MLP neurons of a small language model. Each row is named by its layer, matrix (up: input weights; down: output weights) and neuron, and shows model dimensions 0-223. Each number is 500 + 25 x the weight over its row's rms, rounded and kept within 0 to 999. Numbers have three digits each.
A block is one neuron, or neurons of one layer that tend to fire together. After each block is what it responds to, as a language model described it from the Wikipedia text at the highest values.

L4.up11:500493497472506530496469501513505492541521483502464495505520462512467524489553493457446506504498476521495485484467512476515446519488507494513497489489500520462506449504513528464500499481494467532469488466506462517509561481506449528496474502493449491513474487535526523500499480541488508477493524517462484493457469508478465539490524549453509530520494488487507492521461528514540503467539512502481472534543551489531508485476498471529472504525457489501523477462478509499485435509499486542505485523528516457474456501483537503460454495501476456527526487484460510487513534533514473513474471516486488486518504521513518541501500473475476486501533521465523463464496511486527483528495
L4.down11:511497520522507510485451510466500493502498504486498492512515521465517466440532522482525528465489469523528540480477500485526468476507490524490463504552498526481512567481523478519477477472465532533497485506480484546451513516496509526474529525483514476501490477490498500472432502498494487502504493468516490484498508520468472502517493510505519426449477503523460522499496482518469503457496517500507506513477490500507507522549487484506496469511505504497526468522487447492494509505506520545483467470520489504522523519538489514579461478430498573496517509516509469491504515537512515464539499529505521566473477443486490516482502494473468499495485544521525483464494499511500489503495
L4.up193:499461496456522516505482482481482467532535442493485490496457482508503476504520490482474511472467465482486540516462498491485494547526511519517496493507534509487533498531516514493474460494450534552468499529531525530484521458471458493535486495523486496463507469514538506499514509520499507492493558487484541462511470532502486548453518550500518501507555486514530506506508473515495498496555555490496490510541532511475463519500466479516472479507486476478518494532518494528526486529506509559488510517487548530510474519494532497474485542494498458499520453510444531505478522520493474519478489556524524487509467493494469513513469509481469518485491496520486457469465529500502515522508
L4.down193:514476498508485474522476545498507479488485541445538506489482455459560475506521482452491473513512486523510520515534490504526515492464513462477466502515512489462444523518535528485469431527490535513500508500497548493517502470467501534531455523525462500487470549526493490534506527515461484511485485465507533520535476478495470544501469492500494548502480481493492505472525480521471479480524506523517522509464513489512505497523477543473473565490479542510520501532476514525488507519526496510477470491498476503500491497508489491534572510489532519497471495506490505544546491486539506496505478512465528516500494530536544487501495535518519484480490512484485495491462506482446445493508
L4.up284:524519493511554512521461531496505514555532461486480519525466534498468499527511485452484533517486497499529559516490487482514542492530509458523522458514504495473484494503485474473435475546484452499485510462506470559521513471509484520529538489497490526513516516496531510494514489542498514484491507504505482470503478471461520495485468553491499465518492523529522480495501520514481522486472498471518480517505584522505461501484484490473476483494525507505521519448498517469485505512549533514511522516474517477530503520527503525468447508498496502460494481496490525458465539521477474483511477499516502492509483472487503488472537507478455516472475501449519484448475459483541501471518
L4.down284:507485477505520528437530502524510510486517488452523479463478499488531491460491515503494513426491525522499517473545458513477504506516501458500467467462533493508488529490502485512506501523520538510535516478487509497491468534462449511519510461460496516486486482541403564518475492520511489498536498526459490482484521533464500489494498489534518508464510474494485486490501507486475492483505445541484495453552516508482535510526517480528524485550491479493516500498487519520508531490456522531498479522486514504521457484538473580513512499530461510498505480487510487496477476537487535454531521511489482524480535491503493536483504532494508533494504524488506506527496477520498482520506
L4.up298:448480512443535495484465540516449488562486492520487482496486487464477500516526524471500469512521514472509490491503514498503537556496474531509525479516525530463472509510488523458562476506497479482470508463555490531490517543480481508484502477475519507479478519520506488513539522539473480481566507513474499526513485485505471484507509499489488505465504487527520480525502498538510462490501523507498493531546522536530508577470505543524496488506472494517487491523478477500457514508471511513520481485487520494452460534496549506440489528504524478520478498467462518493529510506526537541510519512509477492499519504476482507530477489477518528487480506458474501442483516480486500452479
L4.down298:482509476531515505494502508477557506540520513530497522507538471496495518501472463498533471460489473522486470487509514526525491471513516498538492461469471537506492513470501422501512436492517515519475504498491491497510477533501536507497504555531468505480510502495519516481516478486555497498508468502540493528511505525483524526508479550518543516484508486483539524519513481449485496535533496482454459542526505489454486496498524515490552499462498503475522523493559473504479440507497533503512472535474508532482511494539509530507487510518452492509476520518489506470519509497533495539513502521546507503492470476484508514443496488498497483490486562530448472504459509515534547499484
Early word-piece after consonant

L2.up232:537528480504514517456508498507509488482549484464513539480487474498456518501521520470490531537473503453515516501529494514523462516491511511485550473512482517454496484518473540479481458532470471532526476519577470543509525506505476482510504494497515464500526490499538506497500503511477482471488518520521501501496484484487507539500480548501521490522483486480471470521509504528535449511533514473527537509527510511570466510489474471510511514503522515514545509454474544535473494534482502515502518498517499474500486474516546459498478530519482457495521466488452518552465514501500488496462495531522467463461455514477446511494511479524517506464450467498486506520507513518507478475522
L2.down232:497524475519503519576529515516503512498534502481563565493483486451452493516493495487490517517508423504501506474452496525461490480466522538501452506527537529517508483486528461469491478516506500492523525487526487496497486506501517488504467484506555490521512485517540500488494484509533510511487489479503532493552522510502505488526538489508479526476515539475455492574505497520526504536529479520456543507487502536461480483486514501478486529535528514494497486489496514510481483539525506477468528481522445511517509486522512493507483497523482495452471524514516514546491540526508561510480483533489481544535502505495515528528472522504496514467477494522527465504511499466516505483449
Mid-word continuation pieces

L4.up99:491495572462473465538496475512542504493532449499486532530497529509536460491469517481530487467518493508487489498500453458521502484503458527491502454431508529474473527516498480485521502507500506501519463467525478509455518492517504460507556478469536495438484438489517492502522542480475482522489509479444512523483511525503513454478529527501503488467481498504522507506508531470490488501508492481479517485473538464505539467455509492546535456479508509521470480496522544446494527539511537501511497483450461490488515517505507496506491489514515520511489514534512485502488532513459495454515498512489481489472529494493501478460532501517497446461469509503481497504489519505478519514507
L4.down99:484524543496523464521517486504476512492494539535516515527495514489481482485504487495541538535493492487517540518482462543538525496482512512496496498520435530488524453472493483550513553458526470501537506530526502482552521483453463498498481526487512565537497528543525513491456443507489476470498512486534495510506500487525477497456545491499516509492518484499497486539496470496458497516470527493505517526505481509471531450485522508480506532497562500510474452481506554518468461477535501517514451533486535528518519519500487530483513527483505467478488513484497506534515520513489504506476515472490516512464535459511457510494517467487513485525466493541475492482529493472489504487479
L4.up164:529492515444494482490495488476469493517507456495523530547495501450517528504546505494505444489511530502478542504497470522546512555489476524525507506498518500459487491521472517504527495500543470495519503457517476454456487505508478499517514529484512511502512481501542431501537476490508506481499497503478518494469554460484504467443526520473521492552498532524485510526521506462506479517483474486529529491501555540486530467511470509537512463475488513473508494521528495451500495528497476510558486529500475517496496522512489509506453521490476498499505539507519489475460532521491478511495490516478491490475538489492457515521519469527531483474443486504463497531539526543478516518461
L4.down164:495497504476498472472501530543496535486460517490503504545501498489479528490546513518481547528540517488473515491475455493521438483499503514439457553544452464495519545514511485535533517470491509492488500496508485511464488515514460498497508504527523530482519533485460527510521501472510518513544493486508522539489490516474499510522506473480498481465496416516481492515538499507480521456490482483555517541512471509459513504515520495510490514469514521482498477522455503467492474484474500515480484491552487485489513537500434486514520501481481488508504460473502507508485488496522501511511570493515501486456510430483513519492505477528572495524507484513524507496512501488486453518492
L4.up261:449520466480492491474508469559495481475496502508519533500456451486496480517493546493441464503491460492464519506509486503503514514519469527533529483479465458476520481511510497463533494491505474506495479461528449516487492535442513490491497500502525541512501512513533485492508483538492512429482514503522542501464487503511466476487498484541501484521496477468457508502505500501503538532510505502539529486498499522498534477533486481534486528481502524508522531492549483474524497563515480535549484529511526514467506501499494497487452544489513517484501441465507510469452487510485489507466505518507505462485512483476473496505494476456525523464456525491540516544534461515495519490528
L4.down261:443512512550486494462500507522471482469481518496478487435512464532497561496513520524481499496510485524533467492513502510534431531504513490505491514521516489517456555526518500542534482464495535475512468522474567498507480530493475484519484530528452505501511495495495513485514477494512509482546479509471460472459521469493522479417517490505526446517468476462508517494511484519487490518509469490496498501498493493497524529517499472482532521531462527521503515545485501507501504488477473510511532492505536527464519483498511492506493482519500533485516517497487482492480505478513492533480512518480490555471477503509500551460472524491504531545537528547451508510519503482484461545525
L4.up446:500510507435536484509518487533510488501485464503481460546513470502455532558482500479474509490500496501523484473483511491533466532493488470515498502494487494466465504547489487491463516476516491464493518510531469494456489534498478485494519482485507537484511553512527500460516501466458536496465538488477527532473489516543484458479497529532502522456463491514443480509485516468454487551499482488519500476520489495515488528495483473505441455491522482507491503454498542467481501505520472548538464474487497525473493502510513509441499449530524485519512513480518501519521502537499475510498496489478487475511552521480471546472518490503484474484478490459502525472467533517491520548493
L4.down446:501555471514554529483496532482488506530490528469560505441508513495525469419512508499498484525470500497496508504521550568537511471521505519518481507497447503520436487501482520462563496504506474504502482494506501489518508498502511520475464532485483498522491541473531498503496522498507507497528504475516525477490472504420495475516513497497505498514524469485475520496524493524481503460556549518517528510504486517540510434516471499535500517509484517519509485512486521525482484501471511490474530528512487519533511509534481505535497503504491500491490505490485521486438433489490565493499483524523495480489493503518473495529508489454526509467468492553526536502520481509498493476517
Multi-digit number digits

L8.up37:503475505479557486476537498459494513499501479497471496463485493501492530541536526499531465522505487507483513476538480460511490513515529502510522460465482493486474513519488472482508480518528494499497478531479517507501515532534485464418488502496515510497479527502487465514482492492528515457485506441485478489467494487506492469477453514524496484486508558502548493471500485499513534555506528491475494483529489491528485523534501472505505520514474479535501498482528520473501537519503536485521485501480543487519465571545538500505483497457493478526526476474435444480475496481504446549465486532509465482479502517506464473517488516527496489512546446483465514485540520500491517510495
L8.down37:495515502519471479528482477497531543522516510487497501515534535477517458533462509531482483466496519477539496446533510532485519487486484491510506507476572454516543464506506486485477509517455493445483507483488495500503542484482471528482442478462509468483471479484512482496485500511455518454470522539486516485516516532530531490503486461527473474529498458477502464483469497493454472496480511479487519485507494513524473412532486510485485478520514533499534490493537496506482483502502530509483494470517517489478490520518516479527490534474552501519505503500505481497502440492526477510514467509461476522484549456483504482539503523526470527495534479505481522491520521508473477507567
L8.up187:494473536499486505519540498563499517522468484499486524527538488514476519531525483518447504490505496516452513502505493509531476505527517513541528483477501504454509494505512538448508495497505506513523559483499525512496493493535490500498540496499531558510485469531498465540500478553489506491538470488464516492498460452525488476488504511516526505445502531542504513433430509507497508538500485493535518513540507512497517526485519477487522495485487510515448496476495530497479521505489518506511504530518506440463464483466511537477466445496483513508473509480506510508490527567495499506486486535533491503544497522497511540475514503494490507515470506448423488489509542495506506485489
L8.down187:477487509510519526511500506486507494460502514481519460503490495496540492494536553522562509494478491533505504493505500530512503525475481498476505495535515486470515511497537510503491514553499461517481490520482526517478450532506513467509498516475530455500537470496520526550479471501461490529509497440477523524495495486508544510483479502552435480483484495523472469503505515544568508523471521511509493494478517485494449493459466519488490455526553496529458481525528504489503498529502494504468514522539488481540476457462489453517470497510525509478450527506506507495530451524482476523505492487519535515498508456491489483545544515533512499493538508484518486513517507533472532558513
L8.up274:485518487511494506510494503480454461512483480510473530459509491512514497541495499488532478506498511520492496505509526503503484549508474511534512476463544511462528498495471473514462498498542503491504503480504480500464530480512505460438571488517506484517454484525506435531505521489521516480571548514479525549495430459508475498493524506500517530512485481473509520475537484492497518569524508503486516519499498484491521509459462499489519470519538495511484507441493532507486488506447522519497481522507504497499450501528497478504520495517510485457481523488541495491484534457467452502509491489480483486496446476467453532520490521489491441534507513506486496481509530489495529468531
L8.down274:519529546497515508475497518519529506525481492486538501489474450528520510462537494476476501501518504487482467498508507522519557507477493467461471507538508454522512516506490497504488615456552447519497512492516515493532507520497498493510471549528548466500508499530479519496428481470472507483479502518501525498557509484537501471490513502507524504503484533533494485476505531500531509439516509498472461513505516546511437509472492532464503512483515509475477482528482503470525513519532511514489513461490498534515501514519522498490485470554500501505495499478467498513520480553501498521525505456496511527462522508518527506497536496540503485501539505520545514475515534514492506501525
L8.up439:564473515560506509518520483512500493466507490480459527508512473455490484489507528488470465498500530529465507442538527505507459556545464507506568505479543525474497478528494522481471505487518491516492505502542521509523511501510496510510515525515495566486535518477476449543517470505525523488545514481469495496509483439486510473500461495468496502486505502498509451451494500495500545532514488531487521486532522489479498528489510488488511486515491484518496504490477487505473495497492534476510493503454465466476448466507527519522487471490513502455475487476504489491464484491456467472509494542461477478477475531440487534483482476526555500509483519528481493495535520479522498519500
L8.down439:464489513517520480473477509485548527508494522500517491511536505518513525502515484464462514496523523457478479536490527521518567501486502501517498501549518525467543484485538506503455532483471480550449514509460505541503508526522511465509417515483523458523512518478558505501446493527496529474524475508480525498491507521510460513519519491483507520506529502479521544513468469505522512515559489487464500520474530520517479503523511495496524530553472509538511515522478490517487480464491490486526530539475503510528490518510539480498470494498522475450523487547501479506504496500479487521512493494527507469492482551492519557510493458499473468525497543538528541510494531498500472516533
Split-word suffix pieces

L8.up13:516487538450483503469501536527475522537521515511478501476507505520470467504465483464488491486502483467492491495478529508478509510519545525486517468515496532470512482502492504466516441490501467501511538507580482505457559498498451526509519512491485472521493455499504449526492475534500472472546505520484459479477524507529502520451523506446526518504483489468535535549515508520480487519500525476477542506524516482513541508472536438523479459513533480504508457502477510495517523512488554496509498479513516493477485510451501542492488526483524473515489497451490531505488534513462487512482515499509534495490479523467470503464499518529520489460493487456500449483503515513500461494511
L8.down13:479469515527541522458517473474500490516516512507459559514475469523486550489498521530499495489520511533521509453525514515480511499511528468532509499520512517465538524507554481494504497510498504492488535482491512466503527530465479474521494474494478511501461458506485524449518507498494494542464515554520522479506516485484462455481486481522520488526528493547486470551501464521496459489501471530513520501540479446541518495483502467487511493529486551534507482510493469515499537497471484466468503505494484492496491493504477507484501450500483463498512540508538487478533464463468470545535539485476521461460539463501531507515487493524487486517483491513478498530456502496533548523550
L8.up216:527404543521499471501496530488484497538474440445492511455517504486497476483505493431504513514502473496518514478469490486527505505492479500559479481497542500477497480500494488519450459524498498509517472449504503491464494490476549518506510492507473485488489484454517498489471494509508535476518484480483469497494466490518440487513543506498524523511464472478494510511498521508486481505536530483485470490508487483483490505487468467512457479512523494503469465533487533456503507525485560503501515492510489435492473494465512521472499436481490466509458521457529497517493493511506480491465502507495547488520488517479482496430497506531480485457452506520511486508547493486515477512505
L8.down216:490527518534509530517517476484544516540480484460481523553486499486487510455532454522516481497548497538525506520506489480501479509505529517506460543494479527457524482479521419472441475495521485507503540488481512527488499535505470478482511479494499506483482447477482478490476526512499514528455514508542483486537488492498490499525514444530500488538487515497527506509509472532498521485535503534514486480512487474550508537507452479488528483517493531529498462544483482472464485501495469464503511479550501536535489488556458503486498464504493505554516519493545463476504455473475511474515496502482508495473501471523508492473527464510464482497492520509477518561511481482496512507493
L8.up368:481525515504535543533465508516502492515506405473515473514472462477478485504502524466495484517510537492486535493516558494530462480507489538476474527507491482473423503502488534465516480507496483489512500508507475526490558513524446456496498494498506506489479531507481450485517510506530511487462519492518477521508467500530484489495516498482510527485535508490505496488530519490502499481519493473497530515523534498516504531504479494534493501534515491500510445522499540465513527527472510477499497448527535523485527505522514505471485506542508444489537528481524526488524479506489520493456499500515544492506534492469470521451476493506517481447481516461508435518514535501467439483475
L8.down368:472538528536504486501502485502479502486490452474504485527497512500529493488502534541497478531488463481531487490491430521503521544525520485485460488453536526478504487483515486570521502487475497511499537501494497530494511516499514507483489513510529512513495441451507480497446478552495454494461474522480519513513507482494499487488520567533494508493492527504540543483498526503471472469487555538530482504497494492544467457527442478526465498482507517505515507522556525512529496510505481480491467504506498502517489545542501499528482521483505485501473442478526518491521480481494571477466519553467520515517513506518485488448524533469509473505466502497504505492494519516529475505517
L8.up447:480540500490525483493494524460466538535476487391486504481506486497429537505509496434496496509504488469497517531493513543493475495533482506532545475494480530508509485462503484496511464536482476531497475545495485548491475481523470559503489493453514484492498478519517453493505474505508483452504544486532483514438492505512467490492527503494503514508532508507533504517497493511511532477528515502502487498491496519543520478484513453507464539535509470522527443445473499508497545500535510475542461526471491498528497558491517501523476508513485519492498472529497514494505486517510491521494453517504482479494503527461494532462496529490468497492530498484512468503496486498533487486517
L8.down447:454500462519475489488516514513477498488477485484490530495473501471512484481553503497471491537535495461519491517467452504489497477470506536524524554472500499489500491507501499483470500497531498456518475501491512489480531491559528473504527483491474527557453486483521479474518512510515513533525474511515512516481438466496499511507487535452498508513516479528505476502471477483511498490467515518476471523491517455499506482512512476454458503506488531482544468529512443512443509536470466480533455502502483538550483478485515521466544494474458500477463491499484489509469507494482508490508486543483547544509513514518519494442534508517528521506449509511505470491538510540476519534457
Split word-start fragments

L8.up205:490510547462519525476515514488493493497515472487529491528444491469519453514499503455531490522479491517485560532506467492523524534482447480543538505494493537478508427534477487520546513493515495535522492500529495454488484455528495468497472497538515522525495520518530503486481513490497469485493489504485516515499508459494452484469518504500500540443460512509509512484469508514494451529497528492512532479487556520490442488498464517510525504513454525496532524529517501497487491522510497517488485525508458494513495518490516521469477461501516492485497478483477488483468498518506483514540505537428537497454486491511512465488544522495485490502446499472483499487471495545510487439488
L8.down205:508517450518484490545515477481519505513509516518497516524507495508496485496507486520450557538497484469513487478503538503470512482494520480480497533516459477489492449491501473495496558468443545508492488510486481529531521516527465488493474482492483465494521467477504520488494508497486528499493479503529526469482495473488474530534455523515527513475507535440501472503476503488441502504521469506503583537474473504461504476542521473509449476518523496481486509489471515536534511521504494499473440480486479548486490521522468476556525511504490499526529509509518498511448462469471538494510506504522476499511521488517485508521482487559541534473542514494502492502490516519443500532484
L8.up260:439510552477469507466477525485473496489498480508473509547472530464491476522472487455512525536491515541518524488494472506538516549478453546530522475510499510468476508518508490488476495472483452481492511493511476476506480509510516468550507491492536502440488479489538491505537532456475498487477486496478506517491469465496481451481531507504507513481464549547516483528467513477497472500522458466487540495498523522494530530484521514531517461488490503476472484489531523461526524482511510480519526532485464492476539498488499505537478458476519508517515529508507459495492525500483441455495501533482429490471523501477490501484509489515504475475474525490462491515471541520495538485488
L8.down260:548493553494531526500529495525540491497474483517501490491502509509491504495521479563547514494474503467525523526513496481492538514491470509509498547516471489548517492516513462526498521512497509527489493491525475516523492503520492496460542533501492495514467565478501477470436445509474495512537518452521487494521519495499496495474526505527491480484518524515518561461506506445490565506522495492528498504466486487471450482492465480532501499468526518504459493536509497499463517495520514508486469524525482535530456489500494560526494468535532489486490489477493487522489454519493542514490499464480561432515480480451525535510483491498513484530491492492524541528501496529512495507496
L8.up352:488496547445538510501512460456465469495496470494491508540456495475467480495489506471511483522532473495501528566500454525526555501485472527494489488513499519476482508556471511478528513523526496522485465475533486491486484499443503483475498476546487474481508456467525493517517480486473531464496472461467542510530502486527460473482503518449520515463485481474516492475472476460487479514462500493502536521503516565485493461536478495548518496493487513460494525498514521479511536530516476509506532486476496504487515529529515535476528484480487520509488524506518472534468523488486476458497514532509440490444508490514458493498519497503527523460487513506486506530486481522479525521488
L8.down352:510514492558473523490550533520546533492471552506509538472535495491497518503537505566472543496477501480530497487493493493526553480496500517544506498514455472514470486528465489553488550521459514473514509468525494498512460477557498452487499557535486532511520519449500516488445499493502453530490507511500510476495480532535489527546545520489505519491504518508481497470496498498482525528492486501550510498474479507464444489535490493516506496493498503515502520516502487494502496520485532525502472523534483546499512526506497556522529558484477505484497479503512486475475468501498546487472493491475483453481517493499521492529477479531520525502513478476511534519499525542477506482530
L8.up371:484537483513518507488493474495485533491518448510505525529496528505468515512494507520511469472518486493491535484525489468517505474532487534541493477492473521477485482503500515520491487464496497516544559479553532454503515496495494473495491498519520522506503507477571509518497547498507502491508485431470485501520507472503507512457490517500485516469495488484526506452508451467496493507509490475534516504495517543486519523492486509527518525476506495469479500538534545514507528555506458522532504516544516537528534503504495486497533477484534463448481523446480496495459512502432466537417508502505523458490491469495492493493488487468496533485480537491438512503459521513531523488505
L8.down371:488487506501454517521483519490502520511459470513499482489509536503533483489491480517491485462500513494539496522495478531524518468497491481523487473507498521543470465506520475470554534494550525505481490478533478486501483466479441467465478488502528487467553513502475486518464509504476536498523498510488528482469561487481525494473506502519508473502531488488506518532495488514512435555470454440487520500501575497528557471509521501494513482501491535495474505504465475459565504501480528512544464505503526491504485530498509498500494499492521516536559481487515523484491510498523513571538501510524517499508500498508508440509494522550496521487496487489504479456519475462469520501510
Second digit of numbers

L2.up25:503537515464495518448515500489469491550513467504546558477481488512488466531497508449512499458477494503496503500485540479482431532496483487577540476458534487489513539467480518519506474509577472498467493489508474494480530501495468521463516526475527508510481496484502499547519492470533527516523550526508508542483455463519470549465463512499487487529489480502488504485543482536513526536506527509475559495465490515481516499520492532515540484537510512488477497471519495494508475510506542523521524490508494491528507518526490503488509500535486499451516536485511504500487534513482466499494503493485519484495535525466445532512481514544497490524477524488486508520508542503487509497514
L2.down25:480482489523488508523541503512500493473529489507509512480498462521499528494478447517526471520490531573558493494500484520484504518527552510538492515524476552518494489483509500483449550502485503493503500566503487494509532540490495477508512484507491484511460480486463523504534440532478477493487469525495496482514494519490531555526483494514484507516507477489497467555467509508503494516480489481493514502554469503544506469491485480477516514513524503513504497467467480524494504443514496478487466515552442477490534514474489495544557505522472497487445513508545505484519487474490498519463505507472516483544483465492479482489475508497492472484509518492513512495455515483529572543540
Plural noun endings